config.toml
positions = "rope"
rope_base = 10000.0
final_lr_fraction = 0.0
MLP neurons of a small language model. Each row is named by its layer, matrix (up: input weights) and neuron, and shows model dimensions 0-95. Each number is 128 + 24 x the weight over its row's rms, rounded and kept within 0 to 255.
Before each neuron's rows, "fires after" lists the tokens most often just before its 100 highest values on Wikipedia text that the model never trained on. A number after a token or word is its count.

fires after: " D" 39, " d" 11, " qu" 6, "en" 5, " N" 5, " And" 4
L3.up844 [106 124  98  79 114 139 173 146 157 142  94 155 114 142 143  68 105 126 110 152 146 134 129  96 154 139 152 122 135 106 108 113 138 122 120 123 133 126 116 137 100 128 138  89 149 103  84 120 152  91 123 174 128 153 153  92 138 130 117 131 168 112 154 127 128 149 130  97 142 180 103 134 139 127 119 114 164 104 115 182 123 151 113 165 119 128 108 113 117 101 115 123 129 134 148  92]

fires after: " M" 14, " c" 12, " B" 11, " st" 11, " l" 10, " m" 9
L3.up256 [158 128 100 140 100 134 202 124 148  77 133 153 123  98 151 106 136 132 106 131 149 125 175 123 148 142 146 114 112 166 118 135 116 124 108 132 127 129 156 121 118 105 126 162 118 102 162 158 162 129 134 117 111  93  89 138  74  85 107 148 121 119 113  95 159 130 127 105 140 148 152 165 128 116 128 165 137 143  96 135 156 106 129 136 121 115 126 155 124 113 125 105 133 116 130  69]

fires after: " E" 18, "he" 12, "e" 9, "eb" 8, "v" 5
L6.up786 [100 148 157 129 103 114  91 110 165 149 160 114 142 116 142 107 129 155 102 139 158 145 168 147 149 144 123 125 139 108 136  99 172 134 105 121 118 158 125 102 125 115 143 162  76 118 145 113 142 133 138 103 147 117  78 119 149 155 104 146 143 169 130 158 130 178  96  91 112 120 113  87  77 110 137 118  82 147 109  81 117  89 166 136 107 123 157  78 133 111  69  95  85 160 138 127]

fires after: " a" 15, " W" 15, " D" 8, " h" 7, " T" 5, " L" 5
L6.up601 [115 145 140 147  84 127 121 126 123 128 104 149 138  76 151 103 137  93  97 139 164 106 101 133 133 152 151 166 116 132 133 119 139  83  97 130  96 143 188 139 140 121 145 143 149 152 118 107  72 119 135 166 121 148 111  73 138 172 105  87 120 125 116 119 155 129 128 153 110 138 135 131 152 160 141 138 145 128 136 158  93 106 154 126 110  83 139 158 146  93  91 131 122 148 149 128]

fires after: "g" 14, " e" 13, " of" 11, " a" 10, " sp" 9, " more" 6
L3.up768 [ 94 185 129 144  74  84 109 126 125  72 103 111 108 160  92 157 104 133  92 140 119 129 103 140 111 127 155 135 104 118 134  87 184 132 120 121 143 116 129 111 130 199 116 163 135 176 124 146 149 105 161 127 124 131 138 121  99 155 157 110 113 110 101 142 120 129 146 160 164 147 156 149 119 130 152 123  79 141  96 117 147 111 165 137 109 111 144 148 116 129  82 153 103 155 124 130]

fires after: " P" 19, " s" 18, " p" 15, " t" 13, " T" 9, " re" 4
L3.up568 [187 139 111 168 146 135 138 118 127 100 126 137 133 143 139 102 161 153 140 105 114 173 141 119 140 158 125 170 102 170 101 158 111 128 141 122 154 131 110 128  93 164 118 114 120 123 125 171 130 158 101 177 125 136 133  92 127 118 104 165 140 123 145 122 155 140 131 150 174 113 109 149 127 128 125 111 159 153  97 142 142 121 138  90 128 132 119  96 169 155 132 137 141 117 107 167]

fires after: " " 23, " P" 12, " W" 8, " to" 7
L8.up416 [115 161 130 127 129 127 104 133 118 135 162 123 105 150 179 145 124 125 125 141 121 134  73 147 107 131  77 134 104 141 102 127 157 142 191 103 129 123 175 125 160 161 117 126 147 120 165 136 104 140 134 125 120 139  77 167 133 115 118 160 124 129 180 139 110 146 142 145 122 124 148 137  98 139 169 156 152 148 108 132 164 115  85 190 118 163 121 111 104 145 118  87 167 149 134 119]

fires after: " " 54, " p" 24, "ab" 9, "p" 4
L6.up857 [ 77 134 134 176 120  94 125 127 112 114 126 106 144 106 117 108 125 134 107 121 160  93 122 152 123 154 126 128 148 157 114 169 174 144 117 110 147 149 100 138 139  96 143 109 115 116 143  92 182 110 120 162  78 105  99 133  61 119 110 103 181 127 113  81 113 119 141  90 125 144 153 114  95 101 133  68  86 154 147 153 108 159 159 123 133 110 133 127 125 129 141 146 106 120 147 128]

fires after: " B" 12, " R" 11, " D" 11, " M" 7, " St" 6, " L" 6
L5.up440 [130 154 108 143 120 171 118 129 111  89 134 124 111  90 155 128 136 139  89 137 134 100 125  99 102 172 163 133 123 132 116 118 135 114 140 126 146  93 154 132 148  88 117 136 106 131 170 128  95 133 136 121 162 169 122 111 110 147 112 152 173 115 134 110 144 140 144 131 158  95 152 152 140 127 149 150 115 140 157  78 145 121 127  83 102 100  80  80 131 124 148 119 121 114 146  88]

fires after: "u" 10, "av" 10, " qu" 10, " he" 8, "o" 7, " sub" 7
L3.up454 [125  92 133 107 149 116 133 139 106 121 160 135 102  86 172 119 107 169 128  90 157 143  85 124 135 150  91 146 152 118 125 112 153 134 150 107 150 157 120 119 106 112 106 121 106 126 113 123 137 138 158  87 141 115 139 141  97 144 155 148 145 178 132 165 133 153 116 127 158 163 153  86  83 159 154 125 152  67 112 128 129 156 131 131 152  73 190 125 137 140 166 144 109 147 175 124]

fires after: " he" 16, "o" 13, " h" 13, " St" 8, "ru" 6, "im" 5
L3.up711 [146 112 172 120 130 178 117 123 126  68 122 118 144 101 127 163 119 141 143 122 124 149 137 178 153 198 125  88 161 133 132 103 137  89 153 103 156 137  98 128 152 127 151 130 111 140 148 120 105 124 104  95 140 133 133 155 127  71 135 120 119 118 124 148 155 156  98 125 127 193  91  96  98 140 150 117 124 139 130  82 144 122 137 162 168 101 114 127 107 122 136 137 108 179 123  96]

fires after: " M" 15, " ch" 13, " V" 13, " m" 8, " J" 7, " sub" 7
L3.up192 [131 141 171 149 129 178 147 124 122 119 104 122  64 129 122 142 151 136  97 127 129 124 111 114 169 114 140 110  65 122 109 135 135 171 112 124 136 122 154 148 120 136 169 131 135 120 151 116 134  67  89 105 118 147 114 104 102 120 108 124 143 116 113 162 173 134 134  91 112 127 122 137 138  95 145 100 126 101 101  92 137 134 129 154 160 114 116 133 137 150 108 109 126  90 142 111]

fires after: "fl" 16, " W" 12, " T" 11, " t" 9, " v" 9, "v" 5
L3.up500 [126 109  91 140 119 149 112 112  79 144 165 162 117 110 161 150 171 101 185 114 122 110 122 114 171 183 134 119  86 132 121 129  80 138  96 101 148 145 146  91 137 158 130 104 103 130 123 129 149 122 168 133 133  86 161 143 128  96 129 148 127 107 105 125 155 126  97 149 150 114 150 144 115 117 117 123 136 157  85 181  98 104 104 134 110 122 158 135 109 121 149 126 151 119 112 121]

fires after: " |\n" 21, " de" 13, " tr" 9, " D" 6, " " 6, " career" 5
L3.up449 [116 114 117  92 130 141 148 122 121  99 149 125 107 139 135 121 139 120 131 136 151 141 171 133 135 117  83 158 135 137  75 108 177 160 157  85 101 145 146 129 130 120 109 104 117 114 157 117 115 101 134  95 113 176 143 140 106 141 101 121 169 107 119 136 152 159 122  82 153 111 175 132 139 151 128  89 132 105 134 155 140 122  86 127 114 136 129 105  96 155 129 177 123 141 180  84]

fires after: " l" 12, " to" 10, " W" 10, "t" 8, " st" 8, " h" 5
L5.up154 [120 125 103 164 137 111 139 110 150 131 111 123 139  91 139 118 163  88 143 162 149 130 142 150 153 128  84 103 135 106  99 131 123 117 128  93 114  83 176 104  95 111 100 120 107 179 156 156 117 129  95 114 129 136 107  78 141 103 125 105  78 154 115 133 115 135 157 132 122 162 131 130  96 132 134 144 142  94 106 137  85 119 123 134 127  93 102 122 141 109 104 144 139  94 139 142]

fires after: " " 90
L6.up439 [ 95 117 146 110 163 122 126 132 171 121 165 121  68 150 103 143 111 111 137  88 161 101 113 122 131 138 135 114 122  94  98 142 157 124 110 150 123 146 143 121 119 137 107 105 146 122 107 145  96 130 152 113 102 138 128 131  94 140 105 154 189 183 141 125 141 117 132 106 147 144 148 109 122 172 135 115 134 143 105 117 102 140 119 163 136 161  94 102  90 134 114  77 135 100 111 151]

fires after: " in" 30, "," 16, "In" 5, " February" 4, "ate" 4, " November" 4
L5.up776 [127 121 129 146 149 102 124  86 144 117 135 132 126 138 128  85 100 106 101 125 135  87 120 120 191 109 169 157 110 153 126 108 138 129 133 155 126 103 130 119 153  98 172 107  83 141 134 114 124 112  72 142 115  94  60 146  91 150 139  83 166 103 119  85 109 142 151  84 162 144 131 150 136  98 172 109 126  82 146 142 115 125 126 129 144 120 158  99 141 166 118 102 147 156 151 110]

fires after: " con" 18, " sub" 13, " exp" 7, " fl" 6, " S" 6, " ch" 6
L5.up789 [109 178 101 139 117 138 106 107 128  87 133 158 114 124  95 132 148  95 140 118 145 107 160 131 137 141 150 130  93 149 158 104 167 145 114 120 147 155 142 163  84 145 139 126  94 155 114 106 173 144 122  88 131 115 175 116  60  80 151 103 102 163 125 157 116 133 115 103 154 150 151 149 144  81 170  99 119 149  93 116 119 136 118 143 118 169 130 157 124 148 153  80 152 122  93 135]

fires after: "un" 16, "on" 13, "ust" 9, "ult" 6, "im" 6, "r" 5
L3.up496 [101 104 148 114 119 103 129  79 139 125 146 133 109 139 119 145 152 122 108 113  89 128 127 106  86 131 116 122 155  91  99 112  82 107 151 128 130 156 110  61 149 151 121 166 146  85 131 128 140 138 124 125 148 162 123 110 170 127 112 134 134 152 136 153 166 170 154 128 151 121 138 153 145 138 130  96 124 114 110  68 153 122 144 118 117 159 134 118 180 142 105 149 133 127 173 111]

fires after: "b" 22, " r" 19, " R" 10, " p" 9, " B" 8
L3.up235 [113 160 121 144 131 143 108 124 152 133 149  99 138 122 112 118 170 106 139 117 157  99 100 151 167 124 111 121 141 208  96  95 139 118 108 143 159 130 172  79 161 131  92 113  98 122 152 106 129 172 128 121 158 115 102  94 158 161  94  75 155 140 112 121 130 161 152 113 124  92  93 123 116 157 105 143 120 101 116 112 112 141 144  93 120 122  90  97 160 110 103 136 109 112 153 149]

fires after: "al" 16, "." 14, "an" 9, "ar" 7, " ind" 7
L5.up438 [121 150 132 120 169 123 110 127 129 127 120 115 137 149 123 130 161 164 129 137 149 163  78 129 138 103 141 131 129 120  85 132 114 128  95 132 108  96 149  86 144 100 145 146 155 134 107 124 139 131 166 141 147 156 109 121  97  86 155 174 164 131 144 101 115 109 169 150 154 132 150 133 110 104 186 137 118 173 126 164 123 129 124  91 116 147  96 114 111 139 135 132 130  77 128 135]

fires after: " p" 23, " the" 11, " in" 10, " P" 7
L6.up271 [ 99 130 122 106 125 179 123 144 129 132  86 137 123 116  96 116 175 123 166  98 145 118 123 106 165 116 128 105  87 104  63 102 161 133 109 128 126  98 111 136 122 137 148 173 142 120 142 146 160 137 146 120 133 142 107 161 101 139 115 133 156 164  91 119 131 127 125 105 160 125 110 127 137 128 121 161 108  97 151 104 136 144 144 127 148 130 134 102  98 100 100 128 149 104 193 143]

fires after: " d" 16, " l" 13, " al" 13, " D" 11, "l" 7, "D" 6
L3.up398 [100 165 127 111 118 138 176 172 132 107 120 112 145 174 103 115 112 117 108 121 147 122 137 157 156  95 171 138 154 113 112 139 116 161 141  97 127 161 114 105  80 121 146 121 106 115 145 108 132 100 131 165 139 147  89 139 109  92 172 178 119 146 161 115 138 144 135  82 113 125 122  96 164  85 164 145 165 101 155 118 141 124 102 164 105 133 156 123 113 141 105 118 147 123  90 110]

fires after: "v" 15, "av" 11, "ag" 11, "ig" 9, " is" 8, "m" 5
L3.up881 [115 134 139 192 148 130 152 144 117 129 133 181 147 136 127 126 170 122 164 112 110  81 142 110 165 122 151  89  98  82 111 118 126 133  91 154  98 127 120 135 147 108 178 136 150 131  90 131 106  95 119 141  92 124  86 139 132  95 146 146 129 117 105 131 155 117 125 106 137 130 129 105  92 125 126 131 148 159  88 124 147 139 120 109 117 118 129 109 121  89 117 104 155 134 164 145]

fires after: " Ch" 26, " Z" 8, " E" 6, "e" 6, " se" 5, "v" 5
L5.up364 [130  97 129 122 102 106 150 123 174  94 123  93 123 142 164 117 147 146 144 135 149 133 134  98 153 197 114 118 137 137 171 146 166 120 141 141 106 115 124 124 132 137 136 155 117 153 134 101 161  86 144 101 178 131  92 144 136 140 115 100 110 105 151 147 101 129 111  54 114 127 166 145 108 148 115 115  99 164 126 138  97 123 172 111  87 162 132 128 156 168 104 126 128 108 104 147]

fires after: " " 67, " —" 6
L5.up268 [125 138 143 122 107 129  90 132 149  96 115 118 130 148 113 166 128 144 105 106 153 159 103  85 142 147 157 130 121 111  89 108 149 118  86  93 106  96 130 142 153 130 146 146 142 115 137 138  92 129 158 124  96  89  66  90 136 103 101 147 137 151 148 141  72 154 112 166 113 113 115 117 134  98 143 118 130 136 115 110 112 147 105 172 156  78 126 110  88 100 133 100 126 147 103 165]

fires after: " W" 22, " Fran" 9, " con" 8, "t" 6, " pr" 5
L5.up126 [133 136 104 119 130 129 106  84 129 129 168 153 110 112 154 118 157 111 157 113 157 147 155 156 152 153  90 108  99 141 136 128 162 115 148 112  84 136 188 103 123 147 152 117 139 148 111 137 123 153 108 112 106 121 102 116 144 135 139 100  86 199 162 144 127 163 112 115 121 121 141 139  95 107 115 163  81 124 126 154 124 117 130 119 126 162 126 163 110 135 135  75 141 154 139 141]

fires after: " D" 17, " de" 17, " C" 11, " c" 10, "C" 5
L6.up486 [ 75 100  81 145 125 139 141 123 157 110 116  90 138 136 123 130 125 111 136 136 117 105 125 137 103 171 166 151 113 128 112 111 157 139 125 114  92 102 128 109 122 103 124 129 160 111 147 153 111 114 140 121 130 215 129 174 128 138  85 162 139 130 108 135 127 109 135 148 101  98 132 135 148 134 109 117 146 115 119 133 151 127 136 100  74 114 136 112 119 157 126 127 105 164 128 103]